{
  "hidden_size": 320,
  "num_attention_heads": 5,
  "num_key_value_heads": 5,
  "vocab_size": 16384,
  "positions": "learned",
  "attn_scale": 0.125,
  "optimizer": "muon",
  "learning_rate": 0.0133,
  "max_seq_len": 384,
  "doc_mask": true,
  "train_tokens": 330500000,
  "max_steps": 5044
}
MLP neurons of a small language model. Each row is named by its layer, matrix (up: input weights; down: output weights) and neuron, and shows model dimensions 0-255. Each number is 128 + 32 x the weight over its row's rms, rounded and kept within 0 to 255. Numbers have three digits each.
After each neuron's rows, "fires on" lists the tokens most often at its 100 highest values on Wikipedia text that the model never trained on. A number after a token or word is its count.

L3.up170:151131101114112095130163109131137160091130134201094082129147112142085114118063182153166129132153124118121127103147104104124137135106153111079157071120115125125211128140128132103125137141191179143136136164178200151136149132139098127085137090121109161177064088134157140141133134143100104152198126133106150115107106116162124146123161154146181084137141087122126101163127163107176116149114149178120192139070151201162171098199102121171146136171186156132054066132068119117113156072157147118128116088126091150103158153094095089143142125170124125134106149092134162102155119058046134120130095127097106099102138103154156133134142055150128139096145154125117137093162073145098104186102100151144151109096139178118030141098111134126165187154145084096088106110110143094117129169094207
L3.down170:133125168194210154058116071152162085171141098077096195097115138107157128149176080097145087109144124130164161140171149093098141108103157107144128158169154107213119134082092126091103147136120099156125116091164108079102108108143114155156144138102152110139153118102179148135141147082139156144116117186144115139105120153089165126089155158120141099114169146128118171059145153157082143156142074108147220139124127107121145211091170111090062081105142114136142122083059147096095102142083168149144132146107173129136149100113144125109139165090112114154181175151092083108152113164132063137065084136152152125164139121103175109226112147106097130156125140118107124160104149098122153136161193167067098094084099127172136182093070157133183136081165076130138177104153092127129143128070174
fires on: " on" 25, " Ch" 11, " ch" 9, " in" 7, " un" 7

L2.up1270:126125130143133141076077139100102158121150182181120113140154111129110122099087144151097109115113102135154115158171125182126110155134076181107136058124188132114078157147144074115157120152099103166129186121123123111127148159131119068100173115095167158103157092091148073111127112085159071128159092132144153179111148120119108107181086094164149130122123145166196132110089049091128067151167130139070173150122142135156123080132126156133173191167135187139151133084141166164094134174174080114147115173139072154112091190097123128255135104104148188110134163151072120125145126112103154154131113126156155133141123122079098132136093054042136064138092185089143101151131172158144147085141124137128152133133203134175106131099165103143076086142155128116103118064078145133120139137165145
L2.down1270:098126109128100136096122136157128148147166146130107145132116135159097107161131146121128101190125109077134143159135051106157097114128104114124172085152111148154100175150139094128099201061036067140176054117125175104072181116134127120103125095098132118148144161061158134086104135129124087133146096137137128160135114142076125156136062104128160126127107149176146096132081068171121138138112103150074113098162142160108139127117174154091118192160141120130107178063117110197068115199102102133145133184164150176113194080171128161095169173126127115122170147098121110139194132122123092124113152155105112140152129128080094154129097142166168064118105201146138132143051157185198120141110104077088123142080179120102093129168122115098081102164147186099143156169098153111106116139134093
fires on: " to" 44, " not" 15, "b" 14, ":" 7, " |" 6

L2.up362:140116067063108122115129083182139169094102112223149123138092155117100104093126148084225128098173112096144098153124141084145112105181164114133119067108163116148131105130084123137162086141146120143150075115183145109130085120168112105106186143096062114134067117140116119080080033134109167141192124147160134115086140103169142047152122118142113161096149113104125156133101126094208120151168098113151159159099191129082136123115135159217137110125155138170164148105162094086135121105188151136123132120138110148149166149098135114135119131173151130156124123176147152170160094113144122115105095085157092125144151130142105132122129133120155155124115046222106141131127111140135104136154209076119140134083145111156078147124088156128128129102114068136135156170130111120087123125069178
L2.down362:159107151076125086115155124145145151119113129128115111068113129090147129089157130154160153010133090083120089150133121141083155080150163134152145142128102177101180080109135108152161160125206128079151092136116076066081061144094120136141111164108096125115147174158125129148173102131108110108124109183137137086119161137100176091143100154108189159141163150172144176102048098136182077193122144110184128125105142087131139156119140220118134111152152171118123117133180170126079120092101135103099181092113149147098107183139178151065149169180121109151182155146138154149092208150122115104097186125156075159121142142138133078124146088086090102215149061148119101108116133190144105147121163138120099120110095122119148158090139131142120157070144125129095141116160079127121131105092140
fires on: " ch" 28, " Ch" 15, " Sch" 13, "ach" 13, "ch" 10, " one" 5

L2.up1123:162068131132163097211135115098123139107145148109131150139166114153121103129155153136116128145164173113104195073090124119094114108124183115093062153090095224154204091038143167110150031130094096154115091093066145160207109178191108163117148192145134188127099137134147093126128139078122178151195123099143079130115095089095149124111105108072162163124106147146135139095088166150143142115098132111150156112183174182111085140138152145100106157153111125130167035142095129142138179196163181147086130146137125138138081112153126100134133124191110100152144120157175135142071135139156058103152149065118120146054089145157129107103132132104113091089130088144147130166118145157171119069066131153147137134121153067114113107139075158083134118141130121138096155141128088150101126099095135
L2.down1123:156125134184095133106075172155088119158177136119119133116092104181144114132133111108145105095073103053143161107119157168119057137147068116145092113150128092137146090095162124092159159037109155127046138133136147104164123176111158126125135108161140104161117125174118192195123153179150081143124114168182173114105119165090136125153077107140117109154080058114118120133112132149035137166071169101093169117122127121149094124154144152158126148118071106147121157133161129091098137080098062087094076082145158134148112111094153159174177123082113162118134070110121106145084085123158129141167109054143096152086128083148074102152116118149109109152165172123137116145157143127160224082153158126146104131198132106111136102084112083168113140190194101131102173098165126136149118173147126
fires on: "\n" 54, "\n " 6, " based" 4

L3.up208:169155158155170151140123223113119130151087136164140111139129120115061083174101152110161095093105127095110202136152106100180146082152163122114102183125173110121135144116106115104097086163101060082146054068144205124222108148185134145031133161105117145123212109160150074092067081102126085170095176155174138099098172150145096124137109159117145126101065140111138093116153126063113153145087125134179125114113205099079149128125112211114182134102089128082139127147111098132144120121137125082086109116133144129172129105096190150110144132181157145155149136117071165135143153112160111110064100082124148090152159086137140089059088150089156136126105162135138127117165114149133173143160153112119156135157146161098100093103100081155117145092085114160122181151129127123113133095151142
L3.down208:113134093153123146159124172148082131136116116101085182105089106153147175175140155063133123093164150119051187171130172130086109061122106125118077153118177050131129115030219133103064158134149099105116120116147163061099097155152109066130145074197172145139148095136166162142151139136156111126135161135129148158063144094130104071128156130118185079121100141157054126082155161054117161181125114077167150157120126077158135110215116111159065176104067171111105185175085119141112175145103171090096108142110143118086137087166068095107098081113138129166097122164138112160112153115143115140184068090094167127134117098136140113131124168144167133125102112114145158118129140107201178123102087140107086106153156109167131118153115112130103133131096116127096150138126135146051158136140157
fires on: "\n" 57, " " 8, " *" 4, " Year" 4

L6.up1205:102132148099116091159132117140145150073101109103125127088130140135097126147198147149124133103156168095088121125152113137131129085127148156137166159118183140100116111158114088147140138142157143109144092153115090091172072139178124138104112168121156149124115114149098096139147140112145119182151113105058077121147100139174135158173109152105121150084146110090163157102144156173156150150158088132185120142105114146206108099095161096173119138123132086188154029108181136166198115159083079110159058115126143165152094121120102111201103116119138148142169170080091131113130095084128169081127136158097131088186172119109148093126195075139120137062118144151143067131118071063132140104148150114163139142117142164124194123146091121126103088103087111127090075124101144116100111124083112
L6.down1205:141058085146132114065111152071097101098112105092092117168108130186082056093136118096113125140116166131115096129137117138143140111048117169120154122118106126116069134164169137187160177135131140089073138105171148102116129117129153080131175117116078195084112132078107165179128147179168141120120174114137119147097155129101111144141089195167131177133169193154130138199082150136158194103181163122109145121170115125120108116126089144150165087116158080144165112087083073082105166104147064115139134127126172117202163175103102101158112150099145158172060197036197108157129109146127115165068116129125180118031118173116174063090127165115126109118097180124153147135135155135127164084139125122164135112153131107139115131106167135122088090109172152068113085145132153139146180106124164
fires on: " |" 54, "/" 12, " and" 8, ";" 6

L3.up1097:125075083144177186099150177134118135152145108107083107111100183120085119130147104135111120073148060114178157050128150193205037136096081107120119129101144141096103118138136111098149089104140168132079166104103116160103107148150121142166150154099186133108079110115147120117109226109177114157150161115144132141131162113172135133136186083158122187165158112203130137125098169101140140109163121126085158145186079172123094166122098143161153166163096127142166144174143092158061128119126115103165098149126129108071087121083068110083099129088130096124106187030096122148137119152086178075144109097136158095157135081037145104089164146168154182175103125164166179125135110159149155107165145151080139107076130145122121103090176109102158108146121094081109152178117134196119141156125108
L3.down1097:149156121160128141095122081077125161103178061155159139107139154126133150088138158141133200116117081093121135153077171125161138123102191161167149172141150111160157074223095122099211105074166191092133121157153087076116157176126139147129138154126130076072056075172139155078094085161082097161091134181153086136118131129071082158093102100081147153163097131085185113116111141110146180159088097172146144140060157136130165116118213131153126094097166088149073121102128102138125167129184139113138180174102152091108150145062184129123106166110186125168104053134103141146149154096168050098180110156162070107112134188140147127160138110142071096130130167105141139147039156176151115134113104133119131150093144097143156125129123145125125111127120151129117075132131129118128077162067108
fires on: " in" 35, " by" 22, "," 19, " on" 4, "y" 4, " of" 4

L6.up72:131159139162131154101129107152144105130077118125107094138130091156080077131147154112170137126141149154084099160161081159120132096120124124151102104147165102128073122109155104168124094080167102113142118124177179139094162182189107131135125098054125100162126102206073122157097133116105133182078067065104149169096087121142087129111077104119123181155172097145154149149179110155127080129203116113208156110131165127111144088084153096103058116095114165128132157131144098111169147168077139108154162098171137101082087171119174135077104106136107161124140160079104156113114081082166162125124151120141122133067158143154104066097149146128115132107185099117127137173141097089121131090071170164149202157081178068131109175085132132138206109137143163133130075152099122134151142130083185
L6.down72:178155107116137117126148115052090124127157106102060127099089152113153144158129079179160139156125153145098107158076127132087146129073119127197152214214036146122091109103129212161179148136108119094128100126129117120102156135185128089132142117116124110105126177166094141084096162151131177148116120098140160202114101151120076093122098159121181132135146145147097151130092196191188094125144184131174080090119092189130126168145146124094141129068145162146178097171094078103106149123126160093115137107134117148140030215107090118097124136143159115193118155123132156126133067133108146117100144186150131105152085148104157130121074164123082107089132097118110105162151127142098110150117142151079083126134120163127169081133095162142160109128146155117120178097104108126099177148187135
fires on: " and" 35, " or" 11, "-" 10, "uns" 6, "W" 6, " |" 4

L3.up123:097091095086153102131189137135141167093094147131126136168142143093137141108157100142164064147124129171136171110131115152093162114099125081051123105105076162149193132119114110108122111145146138104144140146147155145101139160137123140112184113211118169138169154227116124143124089154112133167099137088112091140169118123146156093090132070175127138142144103165174144209135159158182087122117096176168105109139118100101090136227160161144098193152149179085173075062087090113184081115153080095096052140122092081093135094121177079156146090183119142118158186116098085160162135131155094089081107108140084089119114161164181158114164104108088124121062148062153109109078103136089115120140127170149128119099118124135174120122165121152123178105127125122155121130124144150162097178147103
L3.down123:130173163105104123164145109118107151122123121092157101182121162084082109141153110129163158118143108099145148170203166182113148126132151137110103112151134145120171166104123119128133170149111159155150155119154062085104119119096112160160137032152125124083226138154156148113125085149097091122126158116170117152093158123117146114081083137162195161114105112112160097123162149090142091131124115164207116117136094078117157158109127127160169096100137126139172124113152143144161122037122126130123103119122152183101153134111180105111188038104158048116153161178122137176178079130071199157145132147107168143111131126159148138122161109127107116179082187083128032100125151106130116170144113149118160174113122139082177158120099121105119180110137142104141164110128151188202116137095096
fires on: " on" 62, ")" 18, " (" 8, "-" 5

L3.up646:103147137140119135112133175126114157188163136144174151178114108103138071100090199118125089088083111137055122135103107135152190096137136149101185089132167152166128127099147146147097140077087091155105170153104132173142078097127149100128151166169157104157164072156084085126075089159080117182161127083143134072158082129127137135151125124180187094135165128152097100128099142175124157116109102130126143135155170110183074078174169123148154140109143112152190121137036126098087162152064119105097110161143154131146127145141131147099126149166143148142084116116110129162150064155186132164058087073184144074176108148148105112122182096145141139118125138116120156157054089096126158087135150129179172178148092105079126150188133126134114172135082059110145116120091155074119136192105131
L3.down646:159113149142201072043157184146079093116119118140126139141063135092094079127200149167112172130124129148141115123142192087173049111150127099146140072152101118116180132117146111135152110137156168121127156095110161091078172160140142166153119110162175141097119179115147150114120208129193158143112135173105106106044110143149065138134115137133105169077112142083154122092141136093085098184102116199103083078128175107110116160110102119172145094144124162149151153118182156113108096136081128106155126086143100167085163085148059131164118111121137126127162117118099190131135162132087132153119124107217133177142172108103140111100143119121143143149119146132112196162161107126103112137122118107104154151093155142145186116124156141063128150149153153137086125132184134120159056133090173
fires on: " of" 23, " on" 15, " –" 6, " for" 5, " And" 4, " 23" 4

L2.up189:090136052066149155091159194114075181166158142139054158145143125092087134137059134209125120118106159157086161126114166127195142122051154122076147085190161142141176162094135136077113186102151059178116132185125175130110119124144130125157156123160164125150111133139118106131119074132165150193094153138111103122078119058136119148122148099171117113172084136182126147141122086089101060085089096143126170130191103126123082200147145146121125099105139132149148126146117109122149074105163136063068139182198063094128103079167142128157099147128197126146118174158064158192116079153116092130099139148102110092179100132122114097135161133144181144178115168093086096066100080108139097158150156132165119142104095118127124093153138082164185151129124118140120101162129105114158124152153157
L2.down189:144104084094072144126176173099096121109122118087136109149158109011057143108152166152108169137109152148092119160149160176097169151093135103156100068118143129097151160123073125135077167153134130152134158162105107121094153090164147116180204056171131110126180137126133203141094157131131103104154165075141085144119110154125093135117107132208161108131141122092145110115115143086138070099118063104165166122164152133121115142149144124144174113101082173109181143159136119079155145072160168106119148154213060197109124111088124158111178131181128109133138106139074188206129149133125091131164126159139118112168087080074169114106199084150095181141138116171183062131157130086158136139123142159167150171079116097159187151099140125142105135132136170138120134130117084114145086145144120
fires on: " on" 70, " On" 16, "On" 10

L6.up60:084138130104088084084100126156128123156172093110062109103138202183117117097134108114141125147146109089188205130152136114093101179167057084191165119139157097133168092131194113133206136102091121118096165075119112110176131145144146142103140110076146143054149155109111141138128148136116116143123172138128126174145145147184139145159082146159100067103070125143151170168094052129135088145152078159150224184119127179083146090120083137143160128168171136133158136150071134140136072154126127139118052085076132114117165096103152139122085125099145161131156074158029153114122111178136172101120126094118160175183115124150117118155168082092082132141141170097103145136154122116152061101127128089133141129078151111151153162063129130095108113153198107138103183143106116107148110145154123
L6.down60:148123136142127109066161176186119127130130158163158114193122099107153142149143125129153147146137163118058123109128099074160101098152126199111157113146102085093175146101096153076135128168167101126179111105127153148108180133166098110123120119042126104148150158097141144130127072174143141142157156111134126052083113085148141097143138069113123191104108142132175149145152127147126148147143071088160128143146102120106154141053124120105127116152178190140105109136141067164140109192116072103087128105149161152097127171087186086106173104071087122074153135107142130096094104041164067092084163084125155153072116115133125098167122146079150056122170108131107045123142126148154189140063108156114112142185155169114153131129092135202126064112111131161097124086161078151150181142174165
fires on: " a" 30, " to" 17, "," 17, " of" 13, ":" 7

L2.up586:118101075125100143090172101150097080122076124133158109087136067124083141147123124147094180141127112120087113151092112161136149119127150108108167144193129129139139058129157128180175126131135161107158102143127120112095111076135126172089101107136134172095138089108098178209091172107104139169143105075116104166141166167167211112147098195127141122108120138081145101131130109163108141139144059120086112096165134113156118140133162147085103106106104161092126130088143121161144122157154103111115180128117122106120160179100161118114083109087155194106063152126155141129109158093174056098107145090091163072121144128127109146121134126177127098099118191141145113223069113081141132106126135146182179087087139104177101113174108133110196140194092115131149179113156101071117106135148156
L2.down586:065113118109095145128140074163132127183109104158174136119124134150128099190151115105089111137091133123096127083122075117135117077152138171057080084101123084137116138115112159161115098144179122115132155135162131159106112081115153172119090130082091173069132119110102181196105113146138155077146101157106128116173207077130130093140160128135166151125185124146120106139145149121135174164102178144138101153080094127182140182089103086131161083165089147092128169112177144111172111106148143125148123095131115110134134182090153141067079110084134162085101132144094127107157182159125085189085119135079120101172090167158096103095057080139128129108098046076136086136075133162139137052177191075109165114152158120127133163208103087158098088208102094139105170145107184119167144116156119
fires on: " which" 24, " who" 12, " that" 7, "19" 7, "br" 6, " str" 6

L6.up975:105153099133095192064129085165126118146104159148098056150097136113090114142159113149075055098153049113151135114151154161121088124132146062128142119151084097146147135130135111097144081164178107130087116102200203166162118135152139104185162089071118167116112124143090020150064169091069144123173149095176085152138113136093133136096135112157097130088139143155093086135173138113120112080125144142123147054113066109124085117099107088158173117133133190074115179141142135139078156096139132059137142166196115123153155145172117112186103111127144149101145110150141153197096105166157140156155157126103134166141130045113147138125109144114105123101169103111111172127165114122143145085176114088140157178133149148112095143109172136162156081206120167107111093147101153126068120117099140
L6.down975:130179135129132125166101151088134140114157105102175123165145138143182159149114121113111203120095127058149146069101128111143076110160100112101129043145102111110132122123127162180136174062098094164182085114108096135136167133172128085138107129080101164170141147105152166152104156123116142162130095110159173058129096109095147122125097181100169143162094093164148125126132122137157135085101118105127175134186096138150138160155160122192147159145135140168095149081102148045170219087148102162151058157089114149057096133115126197112108125114094082113118172103154120123155111197077136097184141150108094118171096141093135143091163085164186103117129091130137072191130103086105069184187140148158093131089106148095126179144146137145119106035166107097132150135098085108084098107136136
fires on: "-" 28, "b" 9, "–" 8, " and" 7, "/" 5

L3.up313:117096025149115096126157112132158128130179132163157172087097174131229119064110114174113174124114152094098182091132106158100152203088141101067161052114099089116145133059118156103157103126133137119137083162133130126152121172126152141144158107078114130136091223109142114148125109065144158102139173126206116140156137119151132064062121187138134136109074079188107059096075125144134134134139091113099125163126192100068095098078150088129158126143090174086159083094115129121146073137140102133135117101187122150133112178128164132095169139106148137134197139134179123157140135101128115121160106152166142181060129153161158137089185150093099155126110122145136114106138151061104197156143180146093069107126172165125124110131158172067079081156141195108180144135067102157146090117147116
L3.down313:114069176111134124087162153111138143142137097155102160144114117127174132116190058213106119122111168096164051100083137067163147105173068128173152142081069110127160130126106175153168091173125145124125137102137087143107104086139162136187152171113129129134131167131160166194174169102133182093103129133129111154143143168074141159132180170141062201147167112129136114104167138123181123171080137136083163082085196113113132164155120123119122182118125149040104141107098106132132123122110169097132154110185125139139154112120154070155144139085162157102132072107044186192100144115133135077122158109159116169152140142129116127140012117144140172052163119112153131135125132104142089164151125078057091144140094143113110123139144129150199142111089093111113144073141118075119121125103119
fires on: " is" 15, " was" 14, " are" 10, " been" 10, " also" 8, "," 7

L2.up587:156107100121163083109152105089137099118143137142120140078129151148095161137143122141172112105167068120119168143185121118136123127094154094162115108189210142194129186142130089143135129121100083122091107089141182136118097145107126088095185140133077148105132117130089120167195140110151140173141082158195139128109099097166132170197147101155161174114137129192095139136120143118135088078113119106108189165171143133120138107173109202136126118079127154141100131115127116061142103105244126138151138118181107129126074142153158123124164069141112077099135143089118123132098122088138159147078085127086139093115052100077133138110102119216191176085116123047171127108160115161120095099150120165157168061109123179073115122111116117115101149105163120100146179107102085125111165185146095
L2.down587:085106117101152167099148075136134139197129128147120071149081124168101114103148132123169112160142044035126136186146110142159127118143114163095127121121179142088051110110129092143203201162139166104161144111124157111107130159132141152105143136079130118108115140176157157157117125133107117169129160171125150092130156104139063132162140079108109144213127120093148171104096178098116131128129143129226128169078108163134162111070147141170080084116126099129101134141081092164151162106110111122231110093135148141098122099117144119115119024115134134101142156154136094149157154105093102085155121056134135080146134088119122149137141094106107089103107069142122131115106102107182134091116187122140126080119164146135090092070138154148177103101146140089175166130132147176183107152086073
fires on: " in" 18, " through" 17, " on" 15, " via" 7, " to" 6

L2.up812:137081136163114190142162066105050126127124141121146126118107143139124167139103151142108124198133160114114125111166108092127115067105143101114101105166125139159079073082127104208093122109118129092158125105135123101103077149126144156110183164112143101147105129106081133117100126185176122169055100041176092170153145122199120137095159146089139102118113105145155116090107117149142116169155094168113124145177124084135099145161115135119097126085127158065158066116147158145159106067143137088133103067179106187179116163106148135214163092150093127127169129109144158153127109131109128092101097184127142172061103161177114109145105157139104187123139214146165140126137134124124146104145160126136160058138077210177179108161154104139088138099114140162154120146129105104149161116172070
L2.down812:118121125092078198121093087152168164125105105107131157135136085122173109088157084058187121137127129173106147136130114135097147124149148156164168107125060106169107131113105117142116162110127137125151057075102094178146182073109164088151130142124169073108145118152198217126142150128148109144163084115169083160110180149137099175187195131100124159114150084140126176111058126082104116113127123126170108176196130127097181071121106071108086084163089114104140133098137116150106136087161107129197129166137193124134128188129101150118067150099154149155139149176140077092154149143143188112142130114155126180152159136077084152144119116148147136121121124131131150170043089115151155092059160076120130143100099141064148109109095106195156129064145122116178122180116116090165143141159083
fires on: " was" 30, " from" 10, " be" 9, " back" 6, " out" 4, " is" 4

L2.up93:121133135128152107104118122066112105082128128128111112111135078191144101151101084190080191207110174111041093100091174122148166154131127131112177147170129144184129022145127160139177156096170121108130151099125144150140049119121124108099064133154107143074139113107081126126074141137140085146116115111070128126109112153164176092101133177154102179167128181172073130162153106174086090089152165137168098119087152089114138085162154112136139107075141146169098132139164139105071095091134130148132133083154134101183155133131166097169097088147140065133128164123084158127116154184187137160109203131127065073127160126112118150150182158160092136108127147183142078100112129127145133083199168146174094138139100142146058097094106172116137154166103068143150141157079102129073193141089136
L2.down93:138187123126114071094077091145108106095161137124158131193099128168121171093087136145169126096092168136110150172140169084089194079169091119160185170101100160159133136143130151158150070158120126187150086184161058105130120089168117169130097061138053101116134127136134152199111100143144097192116141109107194187122154179044092072139122102161115162086175149107123083093117037149090133148112151120156051158146126103153142172159109166166127154161167119141092035110110142131153165104151131136145169127061205095115095164111088107131140110193146083189121172113108131123165123123171112163112146144165162080091153172130142131083124147107142071115089132126142149154152126186078143126116135091126093129117112115161129098130097118111119070144127093179142125108121141175149109182140176
fires on: " that" 67, " and" 5, " which" 5, " or" 4, " That" 4, "I" 4

L2.up904:112146133151110126093114124109097110131085082170114127103115119177131147113135167161142124130133104116160127141147134111151147116092114118087139109089152082061158117157105137136045135153088148144117160142062193165149158093173142076112147141068130106100177138153158164186161126106170180145137125163111187171114097190139185167106169131184111102142063140092165173167159121139076024097168139131084103147125116110067057167204113139086130103118092164115080172143181170106092115156126122087097094125075101168135095092170169149143108163113180138119147089179099178146142112103070111131047152084143162134124149182113143137117133063125170149098135116166147129104181100146095107118125172118159125102098131169156112068146164139126125113090152159129138128129126124076098166084107133
L2.down904:146073129131185120180116083107130165050067169081096090122090101090123131094157118177108117136090144073102168077160083147105146067097062049128135136149144102129150125139133070131116162080076124110165089103125114069148156129186127148101121078117052156113131141098132121169116180127152165132099141128134166126141139119138124137116114098169138149096085155194190186148169109096127094109087149165117121145094124173080101079096152168164149163118133119141124184106125178155133189174155136124125173142124088103101224103152089135142131184111098118074093136157131142162124159133128151123157157091089180112136125121126151131138147189187135169123139165171155101118135149123114150098116146113097129074133166105155186096218154106109098138109097088162145087154146139164098153187128083
fires on: " 1" 30, " is" 15, " 2" 5, " of" 4

L2.up607:197108133160096135147173138134152101128087128084122190069131123144127096103129133133123120118132126127155154150117154116132093059119143081109147114123123108128173152134089113189086075102153077046128103081140110182173164095172153131078192149128164110131209153140160109133125098100120132162130120078155126069135116111089094134122079162137144105093078125168099123103107152131146124122158132072189158093165181099119139112124143122125134036120122096093145107172149108122155110134199121139093080138123095044172146143145089116075141199116125127090101134196109147126061132084125201089102097103097132113160177117136138170118136123107128141077097189119100145145115163198188160117065172073120155098103209094152117121124147085114111216100156151113105122165143109139143068138118128
L2.down607:159201167119123169136109138127153136132139097148140137135112138124152177140122161123160098096099154112097108118147109135122118137100091089072108101071200136122143136155169168080152111169065127111178166077100112093011114085172155134125146088126100152098086095135122080104133127117142116083145148149114115143076138100170127175137170126154155093108163140080122128114111143091133095093178099126096134173174086160137161142122193105177123148113123143159141082153094104162103104126067185171087152177099046142131133136118171187095126103089172122118145084084135216182113184146140152100124138114077150123089142114096130180108099110165172130125158123167179161136179130056127117104130108144148164134123131131159111157098132127095162112158086098145106154137116104148126149106143179
fires on: "-" 57, "===" 7, "A" 4

L3.up1038:125091214160191125159186159107093140088098121139083132090095123151087132159089182106140109117157204114161187133109179120064131053135132101063125130109131157152143132141103095083141073151097146163156070055111143139156082135120170149113123191157106117110159103129114124151103081094156138183130099107150109120105146096138101069104109137146096092133098169137131138107123135098115136064106140105148157144208210130123191109158118153119163137126109114089124122139130132119142118167117134115097091109146124110177144156114180126081118147153106182120116107137090145190125138077161107117092058085088153085067153114156143141069081153134152141177103129114108125166206163105149148110143150176109165190114108107060110086152108104145069165091135165093122205101162138131080187065130095
L3.down1038:132112115169082151171141146171094129144124172119077188146083164116158199090133146177186113097135098103109136114121145166142097128202114110142113176138167085145143118076146114125149171100062170100102187207136082115130093175105095119132131058192106048116098113169113140156124150124091117148152140097121191091092173121132112124126149183113164111050064118106114098112139203110113150127139154085101142093081127095152115114138141090163085169148105166158147133127085160147152157111147162121060148157119152120102111130128090125078108077113148104082076148108131126206051124133138151166141122058134114149141144105102128123133100176119173103129127082153139129162123044115154156086145083129109104129179131147180186103157104087108143140186186132107088069109165122177145110131129166
fires on: "\n" 59, "-" 15, "F" 6

L3.up1160:123136115150105157128068160108102101144055077096136130070115145107150084129113149196100107126145123137137085147109124109124154150134119188097164106136173169143159030103146114138127095136091141164126141084139158115089093059140138132126112081174142122119084104157087160190167140172136048216104127120126177169168154144106171168172129168061061159161124105152159070175123189157108162109132144148121113152159119146159136146165196147142117117161151091105098152114172094081155142168176100098111129085107139126135127123153133090135124041160216154122103136166121162143099109166215143143090121148052149058179143141165132143126137141136125128110114160107115142155122149085157175101140144154166041097139119088090109085105137141123158156126151118145139132124130137149079090135150159
L3.down1160:162101110141083091116146118167104137155149090186122205040100172092112094131157110164085144161119116129081165190179160119124112124070129123126141164176157171160111129110162156156111090117128099144092099113155149118069211060171129140139119121084072130183154133130114139119162127161113140170086168142117160123162223118122131137082125139050098190064100066130107103180179065087133087096147138175134159192146115121122134123090118130098118186168164075143154095137168120127170135116187105152072121109119156176113129143125093075107139068092212144140108161163097090090079121086145103157108129117185155110126128110141059150123137105148186120083105108156113058186138138123143173081106079077162184062116093150126143109109096089148102103168167139139089072102135146122142124161126152
fires on: " who" 20, " which" 20, " that" 19, "It" 7

L2.up218:155122144083120148171104133089105129181161130162109102180104175130111187117113118107092056123165093165140158127060122118182122158133070067134062150114105126105154107129111127100155118118110052129170125152176171217132157145164144171105104074136171123083160086168122119149152083170119100118086089159129167170182039096129107116080086121144115097163203123174171137114181095153150120113130140124104074139108122157126117078099150128126093180118049145127165104121142138107157141162130167167168129135111123139143065155144087097145098139145130060134104128174163126179141134123106161156128085131115094118174114051110196133107077054076162137056103148118107094156130141109105135136144113102170119115175121137109118144148174071160156093074094123123146124117116141145100202119072136
L2.down218:187069187078144120164056124116141132144143161123085144138147135135132130120076153146107125133097143113135147097057118090104151133145151170099155112066106109128127164157110103065115086128123070125124149187138137168101165156129110146080122169136139131127121135196134106157100086109075159071063053130158138141115159108147064114102144151134116110198175131092124111144186113116161126139162129103104089188099194118133127085150143080127101125105131074151164164158187159119106131122200141087173146121111102140150171135143145098186094097141117097192085136099111122126103144118170169158111109175148136173139147158142098157178044128134132050172076139092106146114062168161151131097175153136214136143190085124089126136115168088152219183124102071149153140145163090097121158125093149
fires on: " not" 26, " 0" 11, " |" 7, " (" 6, "om" 5, "u" 4

L2.up266:137190119061121099128130164157094148125119129115123158101143142075130121080147117069120105106191117103134122173097143119180086159098143132148179119131141086137104166142120148164152112111140091112132077140129106125165094135099104112118167106139106133191151122129134163158139093145112111161116100138118141139172171224170204127124092065202161108142130101170078139145098097117114206166125160110096129168096123189099121211105117124111075145183125124117070106119160123108169108132160127108114175110060132102094128155098147074031132176106099183147091154112105123076106126134133139162099090131114144123107116138126118119158117089153144122087133108101135183160118096157126132122107143159157042099108144208181094065110164110115139145083114106120110109121126130161078125147067143
L2.down266:143120166122111179127146122071116085077154165152160140110078130167087138134082155081131076159094084140142118118131189122163126105125139128175159157127085134137126121094094102134097154160126105193171176125101147097148100141107129108129130171127110096122139094166138095033060124107108130120121119135100138204183206142101184095148095110106143161110070074119172164110114179131153074113187168121130170081092120120138152128118155075089147168095142189116120200116138182103104134156199118151088184135188095161130166158141102136087136086145125122128095134115131089086106094144116128191152193156124121139090078163126106126094141180134175138084133132179108130166189088123157165109126118154094142138173187081103120127097105113124101075212155140112092179159128136213110092053098145
fires on: " ch" 18, " met" 17, " between" 13, " one" 7, " corner" 6

L3.up89:145117089123167102145126154076089132087161075154142129132105100163130085168125129121112123110172188149123137083143073188084129154148130044075135134168153161157092178125136133124100078077154100134085145095076148092176139140093134163175154107121070109132099114171144127135045044111173147126119152110121115156111125168180149166094095090161097118102125108108114163184138124180096102143139116091078163137162153132132133151116117169110151100086102130069149145130147168149124111215101118099140144127126093177136111147148128121194112105090175149121187164119112165117051090145075126164141014174121107125084156140094137168085120164114133145110123131155131104135145131158169096134141150112140132074171119142169157088111159137134091133097128109167160145138091166098126202151159168
L3.down89:170105137183135130127126153116102158074191126169132094112078144124103080130129141175067077109188108090160154115140089142101172167107188102089169125125115140128144127097184157152142129084117111102132077166087085103136156145199122106091130152153131064148084118115176100124102106139185147086123195109135148089156239126148126143142123144084112127111073116153154104121155107131126127073148122156158144105124153039121111086099168133106120102182045110077183174163127095168149158139171161051126150153130065168155080112147103167110136145109133137127094132170099080099155116134154152090153092161150156109111086051122155103128119108119096116093106145093124091113128148129145098187178120129148142116118213099144162135142143080093088151168129151170154141143099065062147123137148102
fires on: " of" 40, " |" 9, ":" 8, " 2" 6, " was" 4, " 14" 4